config = dict(
    vocab_size=2048,
    activation='silu',
    norm='rmsnorm',
    norm_place='pre',
    norm_eps=1e-06,
    tie_embeddings=False,
    init_std_qkv=0.0214,
    init_std_up=0.0214,
    init_std_down=0.00169,
    weight_decay=0.24,
    grad_clip=2.0,
    schedule='wsd',
    decay_shape='cos',
    doc_mask=False,
    dataset='wikipedia_en',
)
MLP neurons of a small language model. Each row is named by its layer, matrix (up: input weights) and neuron, and shows model dimensions 0-159. Each number is 128 + 32 x the weight over its row's rms, rounded and kept within 0 to 255. Numbers have three digits each.
A block is one neuron, or neurons of one layer that tend to fire together. After each block is what it responds to, as a language model described it from the Wikipedia text at the highest values.

L12.up4:147060119124183111168142169156147176155165137104118129095159135132106093151104162101146150118184157125070144142134145095185181114133172180136107145103102163147216154112168135093179123059119129110134112164134102153104129120179027116129148149119134105089168090093111119132152133126128133128093171077136138195124119104173115140110076158133122111124152148130119127157152121176171161081087121115152125101111137130120135117130099157139193134155091147151182095137105106137114135086139144
L12.up13:140141129165116139059095158123185135147139126095122111103152142120100108069133054102143140119070113084127116139118164124067120135139087158073147140112104148124128136175153111125149118113137078123165164157136099167080151164182113118083152036127133120140103152069182154108091196152146147101130132103081160187158201123106105130165134111175130108093072179087094157174120110093154197129129184165196146171100158163160127135122099152062126134134108193123094115132090144156146115099091156
L12.up505:125137180114100143117040121154106083132111095110094089133083161137106119180187144101133135097162180135112057093171149106164143127140178104155157142156135115133113144158152139153109155129147077113032145066122159088134138133173074150158118077065145133104157089113134119098123151108138121123175126110157140178165123139170123150154096108117111141149097133177104130134088143094141115100096110198152118149097138158112141101040075144086136147123137148123161163131126150144147119098027204
L12.up599:093174159161145183154050106127087183135127138095069125112112200097100168120088141112159108130138165177098162127140139119115109128130085108113101123102120143103181130117230195160108103097096144127072150052121218108109105134174146150170103092140152110144123083120140157170090145133153115145178099121162143149078031104131154132180135101080106095120076097166120134142098128139131105128099109161134145119103208129161091163120103135133159141145133142151073134111145132129165096178094144
L12.up637:084110167086129128128128124145095167138104144118148087148118175089108082122097127146182143089105129133089119162250182073102031142146138109123149147131110155132089116160158168155123104109102153056087117133119147133132139142184092128110115165124118144152071149183129109094077182137105111156107091072096139131124109103183146148201113105121168134127133083144146076121094140104116058115161133187115089117138120186116117099168233170144110123127131115127159110128150129124121116139115192
L12.up938:105101151109088166111115126099113133111192107122084134104153168157106123110158194171116121126136170122143143188146109149118187089071130161103133106136069099140090155143124141128102170101084111091120158138143142133138129153185105138177095071212208099117137121130102153100141178156168129166109138019164130176177123134163063124124119111122145114137140091185131103145132144106134055091099074140100102112159067116153148150073171095166118060108117163140178124117065136176075132117119201
L12.up1156:121114190104148153093079118185093117133154131113156153172139127154065137126094172130106110130163122126121092099162122124168101105128145091075063155097103065124153107135143178109035098166130183087121143088134121088127148136170160090060107119129114158152137090124099083161097177125165117201123090102151129132134117050120139141230140106100150134067056042133091080118113146128189139130146129069174129084179114107152114169122083124133178112117125145159182103114109131118143169126065153
L12.up1279:170139155154159122171122155168129102152075131141171149124063159132126089045112112162168176076105134117110212082162154176108132141160092119175136137140129120154053163144086150142058120084127108148121083113126112099071117152155172156159157068099124170128064173130170117109063191124164141129133120125194094156121113144137086140187166097186110102147096101183101123167179126119126153126134176137137137137114164143111089147122087140107057110124146135151118057151124129140146140144149146
Responds to: The word " for" after a noun, as in Center for, Award for, Transport for NSW, plus mid-word endings like -al, -ary, -ic.

L4.up120:149062160121151144115157082138122140140136143129090164141215131149110137147096147047054184120134182167120169099150154112106143134108118112136144133187129144136118131105131127093181112088156208180145123091136047149107085111139151105093130143124078124143104159136099129201082111120146119138098124141103103168082068143064169143166125152146083141101147143082130092118111163130153143236101151175077162122085067156131185122110119136100156099154114071132135132115150129133156109130129138
L4.up131:101118115113175117131060193108144135148156090169089150101138107122180105128103144163111098215129070169069148102137088142112109114144117136190113131094107089129107160103127099113115108144108116110145124142130082156151115168170127114119118186135166065148145097121158136106138146129110127158082116091095161082040128122163142120148170083177109117148113099197150086096084093172138085102148152044094150180114077151139132121100116120128132082162161140141110151098129100099140084057104105
L4.up372:139066108187142190148111146048180171169107083185073100121107064109108122121108084113103113180163207239122111128126152157093065128133143146168123109120177175136134154119071056105154134085115107114155118154130113147156153149123120078139159152127154114154131152147176138076090137137115116130090149123091149107153156150125101120135135106163136088096113111156144118122120177138120168131063149105106195160164146198117118153110091115176069113091135103168141161154130106089065106115132131
L4.up652:111161087163079156159165063128179139150144069126158131077097109155168136113143108127128072136169124198135129130125148033113090117138096109147098137154120144130156122094150118143157079076126130095155122168157152086218159095089139107156135118126157088196148160148139118039142127143128152146146087082092139038094116124124173117073109135139163135163105131082144137146158141136142095075113146147085140184142092093086046087117079162149136088173154134091151120120127129085102100187163162
L4.up679:155095131103116136141060136135120076167134094111091131150067108116188095101140131134161134166176086105166187129112106104145150129110158196112140132112077160143085117097160182155087096120119046204099114144096149109110084135177130175120087192164132162094136127108115111105140194111111147094156148128142113161173221113180137120100174140112099114149094164100168137085125086127128149133171123122085095139111187126132106086119073155112123103132125112110113151094106180086138115106151105
L4.up766:167168155170168102093189147115090106099111106090102072155098133095165150116044113194101150161090142167129121082178162132093125137142164151139144124149176091132111118166157118151193154162134126113167141093115089141126152155149172126087144131130154112168145158111153147096152133146098134160125128116105106185132159119149119117187119139095130067103116128095098129115227161152122121155168147119079126112130139150162145121106100135139192105127129097102093125139093125139136166076148094
L4.up919:136134128160165124087110152149113120156176128139134150196098125122111138156100130117165105129131090104071179091163100180174153117072117134215126191106128166122059102110198151177133091111116138133157206099106104107133091118178102079109132127149126083065112139121123145176128117124130112146160123174129153173142190130108158104104168147078099135157162145133136145124015121113160138114163141187146121163173050125170148127139100188098119136138134109114109166137104132130138137139078112
L4.up1110:099136064142189208163113111065133105103131148133178092239152163094146122103124176183140118176146114149117182129123144138198102144170120098100079090115099134123130169137146128117095100098142120157187137112123084128169136147137146141113111220121115073115162093105122107074097100176155135136078088137089121078145184162107109138096122143166127130128150089152146116142133119107158181092143075110124111130058037177138075156135138119134139129161123157120040169133104139124152049152157106
Responds to: Opening pieces of words that continue over several tokens, mostly names in tables or lists, especially Da (Daniels, Dawson, Dave), Ber(nard), d(rummer).

L12.up75:175110115168146124115131124175109138187086163135110093141108150111126141140152179139111124148094125077086119178106121099131080148194132126111128059112108166112143148111128160158112165058098110132142162107110094137129135102131139176099140136085154125161134187136110162164113110126093117095093139119118139147168088112171167133117112090148148092176113078148143098202156196166095100098100121155155108149093072193131141092098077145120164100142099130119148131109159161162179142083182202
L12.up257:082133103136136082129104146078108134170153136105141153165163168106145098070150171119135122119103128114125069153108223092129094131184132070190081111160121167133087107126110149193117164158140159122129146070136098103098132146130186156163124114063166164097141157135146112137103178120137136129107086092099140083169129108188079102132110110190141154123174143090127154135010102138140103128168130176168097079148126155099165105152128103170086105148138166112106154120057105133116049057094179
L12.up290:137162100202149122115108136151117059152101144090132149136178175143166123099148170178099070187135113100135101173128176101141109158178118105173107118135117129144127114134190132191117154155166155107173117110143160102105132099126105168164114100132088174143170158147116169130144154150120120143115186134099111088137104064164108114108105163186179157107159173090198142126130088144099127180159191071189127114123091115182139119034157066107080118107126161141070156136142142128147077129097142
L12.up543:189084148162168095135152105154125089202042109131121135166136158113160155080143093101134089129098085114096140093148152145106149148136155102180115122110132107136149144052104138152098168119131164125167122165145137116125112090175173126078110202118117097207188178151066165081138097136076138138082144115126116155148137093157102119120133112148077176119171154125157112111128116103133127196130185083098115060105141092163124110138154119126144103117137100146151144125141130098118149109156068
L12.up616:143103117133149077046150087164145133080136124123128125164135137129149158149081154143173132142122128033096182186135142088135122146164118093139123161157146144134131112140118116109163113094134111078165106187141109127133147110171092130135152177140174197133131111125147165085065195131098131098117215050117119154144165126124126139137131147237136171113144147096089032145138082117139129134187140137172096088153086176127166128123192118130096123169133115086108094143117112059072116129113176
L12.up1158:146111140118123123223177112135101110166087120134120166132117128119196165125090089137121213121105087129113149119117079185188089133126142189145139081170067066132144153088138098163132115169182143142174128119168149134103091107111181119056162111075053133080155155128133095103154100086167139139128170162172096115134175123156106116123129138121105128177199074164174114162130116109099163182107173118102123076155171141149116093164136057117147150057116106098189151136167113121083085131104119
L12.up1181:162101148133123053164149123144193097215059143122110160161134115166154161143112137114137094168102099139063087172053173096158094145167116172192149144190111130136120130188145103156166139125091118087153158108154125155138133163146089152169166147179116140112147151168121137079166177108066133093132234141191136157145161151150133123098090203181110119132208141123143139058056111083148110112143139176172108144129088189195169106102167110116124137134101117119112105140089105126161153129147168
L12.up1190:131091089127122089106099122105160115122132130136049142185123123104160100136175115146124086107121129127148096134155181141155114118103167104152137114148127129140144094149145109139129158145119113132088140135118132144149155109073085180104173085099021141115131069146162193100136039140091108190176076168072144086219115160082130158082157115112181146127117195118105130148157134173149118172067158116129071155107137059070072074143138075131130190150107071099107164147179103168135179137135090
Responds to: Word-piece fragments inside a word just begun, often capitalized names or titles in lists and infoboxes, e.g. M-ed-al, Cha-mb-ers, F-ed-eral.

L12.up98:132133128104177144124077131146046169113156118086112108113084134118052175114137120091169089087100132121095132091096167149056141180170060110124145162103130122128120114082134101169113147049125106127067168161090149134140140113150156181148144149116132090200132142110121118123110166108133146223145119141126119114080157128108147141133145106085090116109127147079122156154087126145112085130146148112094125139165162150199152142135132126148168126097143118127110113108138151128111129134141142
L12.up144:159132153125142124152089103105126200135122133110143102145094181123084176149133224095143137106068093130173122088104117217097182117195109091132119106089098107111141125146136108157065136093136152164099188096146176124082119093098181170137117088097201124126166168132138204047109172135142116203176128123192118106094149094085126134210109091148053112125140153158107133173096108173143093124131123112155132090131177186130116141131142136132097140105132097112073151137173119137151109110085101
L12.up187:143098129121155064121170162094138131110069089107161089099169079133148125126156148089146138144063144129077090079157181128087108146076107115124130099086140158127121111080177176115116157108134091133143089118137139139105115201166223125114132164120107147154131152128195088108046105159119143119097130132141151193122129120056151134140142163167080174169151126182130143160117109104072124146149176107206135116132125093113144142163093067085064199103073102093169110144199119151100099190092094
L12.up231:114085122114170144101144133083150123056166111088138079181137131201111198111143147057111183094065070100132202106142162177091165104130114143113120066121175083121162142143160167118112126161163133112157146141122112095094106112145208136115191104110139162112127148117098119075161113106146127129120167085142135107157104066110125117115166159142133187120126129133145115207090119147105099060139122092176066150186137162121144132178091119109127144161142139167113138125159114098100127098072156
L12.up285:153144115152183070127133172111175112091130152132165144132092126073085173111118150106127101114145145114052113100119144120086126143163074128098129117140077102121093203126162095080148106115091141109124188139123179170131105134122088111184155069204082039115086070136187132117105121133055129166118196123140131175143133133051154123133136194146090148120156113152091171155193132115107066126122188124106094119159175166151124108111075061166118171094075122074136084085117130120137157148123125
L12.up619:145116113198152121069097148124180107149025153154138122153141068120105154112117081118100086134164084112098123106155127135000133133168140106093115124119135126138133141118127123119172161096087075154170151137130149101097123175103174125118135105175119106178153164106117044161129146123119146086102167110141146106081153102113131117162196127182106086145144141178130146120175097047133112153159155103155136085097163146136162141133086193088102112136093103116082090124097102139135159151122104
L12.up734:144186103094140157126096133138123112139072135176162134106131125139133142090133157111132170123051102080055082113146182103046139120147155064174128136097117147153165106149119118152133126126082069105116179176119166145156136147129106165125187097144094163156075166116199120045194187123100132163126184145189133170127165090117138132150119108195161069159125131181104080174133137140066174094103122161152148094112131160146119147088139157123109126094145086128163069136094161106164129165161173
L12.up873:128166153153090129102085125145123145132190144116161090132085109183070207125103139104185120086143151116099174084145110130107136061095064104086114117123162085108166099138137151104114120122138145130158128118105175147118101129206160139117147095190177110202120141087143137114148163115097131210198119141107123139102182134079098110163120117163119087117085113142110153137100150108064098116119121158110118127140130165110106165087119072151161150127144182090140161130153129138193109151139151
Responds to: Middle syllable pieces of split words after prefixes like de-, se-, en-, such as de-ci-ded, de-gra-de, en-ga-ging; also "and" after names.

L5.up1275:120135171193090212112100132086146150102167128184121139070111107126095159156123061158120166035114094118106112168134131127126127139174151114172151102094144110152162097099131142113153148119102149145110181121119119128168141116185116064113158064108118147124147122144175125106167114089133123168186152194134119142165193137088125117065174089163080138138132177133180167094087155156169082086157086145110113099124141148177147135174156138134131084080171115179110112149154105097131146082097136
Responds to: Interior syllables split off inside longer words, especially "ri" (favorite, variety, Syria, written, primarily), also "tra" and "fe".

L4.up68:179178061072126184098138139072077110118106100117099162122057122107095096144143163146125157152204091130089108138176155134066162126166129124125159131160118104116149100143088162120118139142081119107102166134118175147144111161138114142101091105151133090135120155108136039139170110073173133156137124147133131085109106110140051120176096146117066097125141101129122177131173133083113088071128119078124136108180139211100138133106110140101159081117117074119091205130123131139108095150095101
L4.up415:151199082025100106136082055071089122161144103174110082085147114081153141116155060187149109212188130108121144133176162110098123085142102150062126060162137066139110097156088147146129177140082126146156175107141182109196127136195108095132111110129146099117116122116152091126119065159087135144162117152128113072135113096105087106132100110110127119115135128095064126119097155152136119097125165107147196072148154143127138135109161047101168127039148163165133153137080098171138083176113085
L4.up507:145179040097191182162093227097111131107152090125105139144099042126123101130073163164116112124123070098120067136193149113154163161114191099130123175129170175135125149141053102109117145170112119067103115171118159150127129104156139134101134166173106163078101081119152114125109172128124156138156170152172116060120126097143135148145116137136160129154125134086152103124156105141115120083175126067104084114084115208118216149096121109118144127118147114124120166123164115119148137131147090
L4.up572:133120110111162169152146128122109101144141091148105123054116181123145215129163102198155108070088153188148087179114110178098166104187039166182116105142116140124088136138154092116147111120077141094150105171123155171183078143123150156104137105100116051191140097086148106200123091140145125093165117105159123129147100183097131140174124145108136162149175139141123127177080109181127159171148140069106095119169120212126125114129185064106068111096132121152082150131125120156127135139140095
L4.up681:174130152070099156164157125109035067146218166156099108090082104111161108092113155073153103164172155127106098142176170084122177141114135036126108121174140135144131164091138121065126123138111091139096095183115133172098123091171123195133139109128103150129130086115138133135142147088133107155140114109111112080164074076122146122123076140114121141093116116123161145106109064147153112124158068068147168123127165138153150130112138090045144155110140148157159131139113089107153151166145068
L4.up1081:138155053130117180153134085150124149089072087171146115145126068127191131112175121175131116119124136018167087201162173126073096097123120167129115141141167054108115135109115140105087188158133177171089125147119175140169140139167139094075102088108195119104106083093122028148155144111119123150147146100138116105105092112129106129085100134086109118125202125050064154202106126124131114065115082115146079189139149245155163124164161118124156152092119118182134142119151124133139082186136061
L4.up1089:141109116116126170106179113097072124091147135179052081113090174081140133138183186103176187119139172148159086132192183108141117131171143157112160154159181176162172092080141164086076072122059104136168100161121110159122163145116112136165124075122120095113125142110130055148117078119112130122177101056072119072153128084113075148078116132131149126170177145109082172124143189118133124139121101205123106128140138204069144162146138138065113138136123092115102088128105105112191115167118125
L4.up1217:156195146149147158152171129136129120090076143102138148138173125120096131131143141113078158133182091114097138133148160130154174147140120068094071166192149155115125123132113141176183164151117139117091044097125113182084144124136075135167122230136096128146119113103144104120121152128165133142122127139109101097128102102115079152119104130139150123081067091062100101117202155103110103113119151115099115092105100142083187116113139150067134145214123127120108146128137152164124118175202115
Responds to: Short syllable pieces inside words split into several tokens, strongest on "man" in commander or Command, also Par-li-ament, De-tro-it, Mad-ri-d.

L5.up605:178055137095133101097053093152159102125103135169088130151117184061085091122137113078125061182144095040089148151109052150132144111167120170146111105106146163126139187177096147165099140172138099123097117145117131121169137133148107121149181126158106134139086083133147106154122131134125137185147088117182136123170130122183126146108133096117103123107183095170078071108158095147134160137120089106134094090123166127151201107144186131110053135117107127112166103142148126131073100172154160
Responds to: Commas ending an opening phrase or clause, and past-tense verbs right after a subject in biographical and encyclopedic prose, e.g. published, released, describ-ed.

L4.up20:121141144125113165148163144117085091114115091163136123065063123132091121195147096142117146044184125160147136121095155128114124125111152074099059068112163151136163129064069101176095135101066051079170140186133197141112127150137143154169187157171086171116089119143121130041085130182101137109158154117096125179121159175204143136146158201162142091073154113127121130165153118142161117092076147125112109143171190111092126138135138092179101093143134142113171111152125172106085146077101152
L4.up73:045197122173089157106108162099157097175152140079104132131118171157142136133161119110126172138141125128150112123077120129113059159125058095080141100086126142134069169117150165129129132144168090189118165132102127126122132130133122142107135189083138103091151073104139193083156108128138131155156175141146145168156166126129075128159135143133131086127133101080141146064105083104160093127098107167103152151122172107115083122203111053146098150157140179066116134132153164112106119113094067
L4.up445:167100121104120133117086129119109159155146115115137123169167129116157128129059118101168135146155109099116113114121065134166160116118149175216162115075203192136119106156071132174105118157097099155161068127123090176102151171166108077120082052107117121170123079142124127166155126145091120086158175091183152105216137154116106126115109116103103183148157167180118127170134055079118147170207120119115112120167169124165183131119123134074147084110135128114126116109093124124175116131156115
L4.up447:167189111182150125117136095165114126070157148089091137124158104105111124072114121189155150141186085117113126132106139087113188153131146132151079127110144145120151137150047080117166165105119116194115148142138124102096147146148168101118083126106128152102159108129139143128116088137140112103151161127161144084105110107153150150110106160142124159143126123103145119179097108130115167105116206156066204141158183172167158123108114089158189091118148145107129118110061133129178116163145162
L4.up491:167174121135142162102161158160099111130124133091102127130118118133211125155195150192149061138125120115109118157165128141173098127082100099164101143084108158120086076089113152124102137111137105115137120136138087114072075191172150155137100103158091117128143059105104165122108136140122136125218166048162105105155149116126146132188109079110147102182177151119099102128045076137148103153166162058141080217202166123164107095120104108126120137152147126087173116118100133164131151067143069
L4.up554:095131132188129120083150128180073161113174071131086196118167138105161165137150189095159102113076156118132180131084036142134143140096172095164128132109091114118145131165110098133136145143220115122132059111137065114093118141090084106135135150111061142112116064130133144131115098145127123140123089162174147088126125159144171144129077097127153121172125119121095110170115057097149079200161183138105133111138116118161148123129120118088156166197149142083094148086190130127114093150139226
L4.up670:195130161139123162136110131130139132149157090060059131196123128169177123121076113180196083096162100141083157138120130112104106105073162108109130160072081139136137130156093167081173086178173107172130170152132137078120090126151139132140129120094143113095127165112102157108124110146158141179189201159097123132135112129149150147148132146113178092146111125104122107133073151113080140142127205120098155134150127122120155158112161172097137156135160103090109098121091150198150096137087105
L4.up1079:136126188136147155158092137165119158076043089119103128094093137172110164116124171118108039200080108177127124144079123102115154120125123086121120187068160123109161144138054181138172144136147136150150109097111166126144184154087147130129120105075127160125179174147154129167058166116148135138106036136114135097109173089132107140118139119119136146162119125084154149164079135160114098142118186138030074154210143162090119086122100137224149128136141151112163153132193146167114162107077202
Responds to: Non-final word pieces inside longer words, such as specif-ical-ly, Com-man-der and nucle-ar, plus the degree sign in decimal map coordinates.

L4.up125:149102092081107155107134098124136099140124087103127224096110189087115149117105111110060189064118173133105121144080137146122125134149162118151160111152121081133147179091104070135131169117147162134177154152155145139106115191153088148173103105118113126125106101145124113153160182095137120132104121217148125079155106122159140141168101167130095086130131123078156141110118150099129125107102097131125163156122084107091126139155096111064163115182110125137110178125142107149106084143102143
L4.up654:185167116171150055096141107128154134151131128147136137111126159095125105102124133161161125149146096114138188174172171133127109103148167130112112131199074167128134147159129146115113144071107127164110097198174119119117125162155103098159097138088123107099102120086161125114153146137110136154125165098137131107124117128088100134067117166154139148114064128171130109146048131100136144131100132142133166172107075096170069101153128091167081097129115142153066119106098139116068139182108084
L4.up682:088114072135099129117095173124080103148128129104165122175164115062154094155097118167149111103090102046109132107173069133174140104093119156117112129102144103137072113113155162124082136158088111136128147153109150096066111136211153113165166085115068059129168087147133090166190103147127110118168146089121124093153108161153164127110123177088186113159150093182159101153109090126104149077135128138163114119119155129099091112140137179113092083119092153139133118127115117130194081184132140
L4.up865:161135185132110075114148077081139158129153131125192143141096040079091086139155165150115128086136134129101142124055167163152177109117175119198147122157140147135127135070109090126075143119152123131066112149137144103129140134061108119168175128097136100116164090144081107153125158126183132104116156165141157148146104123121141151109141149142145136119174119157102068126083061069054138129126182133129114163161137124076093130111123128140098153124093140131092127130171122129086149185112167
L4.up1038:140148136057115129073139158179108151137076109118123114141109124126055122127128130057126116088083157111129124087044072155136160084110109173097161160158143092134134154101102117140122212080155096145195147073112114100110079148105158078175145085112144110076177154129136112122180145108176117121147137179089117179102152086140177143160117163148102145067176124154122069167108135170141135153077152230124114088124186137111134142093157136181106097165096118132118133127125126165149172157112181
L4.up1106:128140129131097088123141082121151165122090159117132161101083118188188087081145141153065163097126171161091160136101120098181084129188096146125106110148140135119169149090091062114148142159168130096189147156159067151156166146046114160145121090138108091194094134142097201105193111143108137123091075074164146090172132149141121120128101122139093150065123137139096086130183117127095051110096131159072122155161139093134073091116143113053114117136150184117077135122104108155101113193068109
L4.up1136:171104113138157134147093093108113137091145191124187156097097128115094135055116124148154105121190096128141118083123045108076179103095140148120149139175145120129120121094099081223139162109105132122084159163178192153136147133117122124148165073168141076143131102142136082116148115107155111158108069149187119117167119162125103122149181054107145167164095129187117143138092091108121069122098103122117116136194149083085083147110087184180123072108103136167102158133072121147125117102153166
L4.up1263:088125125077100159184095039124145153100119158134190160119121182127183166151093147186137168100128173101166078118117090134080169095136130156093159117163098059137177123143109080141145175149099171137139112159143158139112132119130126147172129157108160128147144167110204093115189131097125147184138152090059131171189092129162143136083172130121119120184155131134122184149099093178131131100126175053121154129102128128125066144144153144112141157080136120149169103119095102123117093162155126
Responds to: Mainly both opening a two-part phrase (both day and night, both men and), plus commas after introductory dates or years (In 1987, / On February 16,).

L5.up859:131094186091137094158139159102138131135200150124140132051098157130088138168103156129120077042171138149092158130173149124204129102167163174145087124159099179101098160116141168098113135109147164138099167128150126119152154151141080105173144146108082151122093075172091115101178056140096147134136164134135170124163064124130101124100144114133136065127158117109139197134151152091144122166111113140089166106123191130114092131098138102189103123121130087158081118106082114128125120159113199
Responds to: The first short fragment of a word split into pieces, often after a hyphen or in names, as in Me(mphis), -ba(sed), fe(udalism), o(ak).

L5.up1102:088179139143123103119130104152104108090109155157127095108110072146145148091137170065074124119149142142139150168139046083072101122085125188144141172142129151127120108074102126179155083121107198092152118161099120105134156104143150152130164138145146052138150125129092135121090175124124112081137112156097155117108087201118140111205184121171158122114186139159104136057193137125148122156108194132170107163099143120074124155140131174105163132112112220103132154123092130069206129123097218
Responds to: Word-final pieces completing a word already begun, like neighb-our, ann-ual, Hispan-ic, and a capital U opening Us, U.S., U17.

L12.up62:164071164187125144142102138071093104145120124116102154120193104121070113108128202106165133133157157087118142163050134108119134168157096092146125130109100144122016157091161167142037143130092162082090152111151120117163125121096168085164121100072127134145136124124153206198083128157121133155133174127098143063149084134109099157193167074104148111090103111130136163160114112078117062157125135147096099160146116095150147111130132146082110114094102160112085142094130105142117107132135084
L12.up99:113205143122113144169126114076112147164125124108113092129143088147073166105160152092149152157157122130165115096171174132076037113079124135177135134095144093136070143139115103149101122160092127077062121093119182092116109111106162113114106090148092139101071130182136181113077185164144127180117138080157116067105163113141132124194170084107131108110199110163133162188112162086085116122122121152088085131110169168055109118200117127117114074123186177127095097102087154100151126148182119
L12.up168:162168156133147226133166142154118142122154154125133141115123148107068037064194091130091071120139138121188060078097102183149122116070101156122083145123159111128111119134084142142111173147144155182121120140114139150067129160144126102144098128166147109136069147193135156143110090145172114120110093149099109117134080178176120122154131120136148135117086135097115151151097142098093076173104049077092084130116074146116123113150089131117151000137158132137092117125080128107156171154167076
L12.up595:140105089146126108194132069163098139126182120132078161146131087152093122097097104109128127111119133125127119124125161107152102133151148170162126115117105109121107079063095145151128118119114139139147115182140134130107079133121133124143139116128060139129133196139134134106104150112128112132151118155098094001090160107155144132107074061100252089127139125106141155160093090181112141146074123120081108078163110147075120123169172089129149188100185073110135146132151120115170126088154082
L12.up669:076149132148113127062116118138135162100158162132059116113186086143111079102112157081105157137077174155181171114120133106162091112133100150151090136102132117136108072115049157161156085116112101163178051148115122138093137114134099133097080205090139108146143124113076147133117157146142126134142115112154120045103160122146164108180106108161193179156115118083137145150099125151113068161114117122119110099127132115147167109107155146207127051112138123136137148130184134121108140099182115
L12.up695:159130114121131170129119132101108129106190188136127105097165081129073105126142158116112085075143116090160176076112107176064137148124111067081111139111099111143141149089121106146151086152101115098067143131119153064157142122125133086171107119137161061127160125125041146125158117137154126163120085201146160120075143134105121113170156075099145101112176118148129150126069087142088114118126097183016124195110168096142135168141197109103074128096134114143096103135151133134100136121105050
L12.up799:139149172165148134225156140050210166152185176095106120134176109144087120103144139103131141101096137102141131134092179119126110086049122165202149124101102103140109131126128106139122154102148188158151123150147151125078144130111109071136135149123085114115142131137075232173111111096165120151116113128112101057151131157188129117165154085099128119164053146091150123165091182163097135167080101127143055088173139149058159120184113105076189074134123140143139156127160111149133128089093096
L12.up908:136132120202107110100142123169181130121161124130147091156122159126112183110087021075104132126076108146151127075164141143094080123156182127110144137159147157134121175094116110121132073150136117159183111124139157091086119120117097129157103110130137136066165134152081131127125143133154120125133171075122123105175175079153153124125117100177103105133132156138140100119136109121170102168148144136119074112094190154157159145138155171158163129143150198105110111108107125116159129159164109
Responds to: Subword fragments inside a split word (a-c-ceptance, common-ly, Slova-k-ia, Du-ring), plus commas after places or dates and "such" before "as".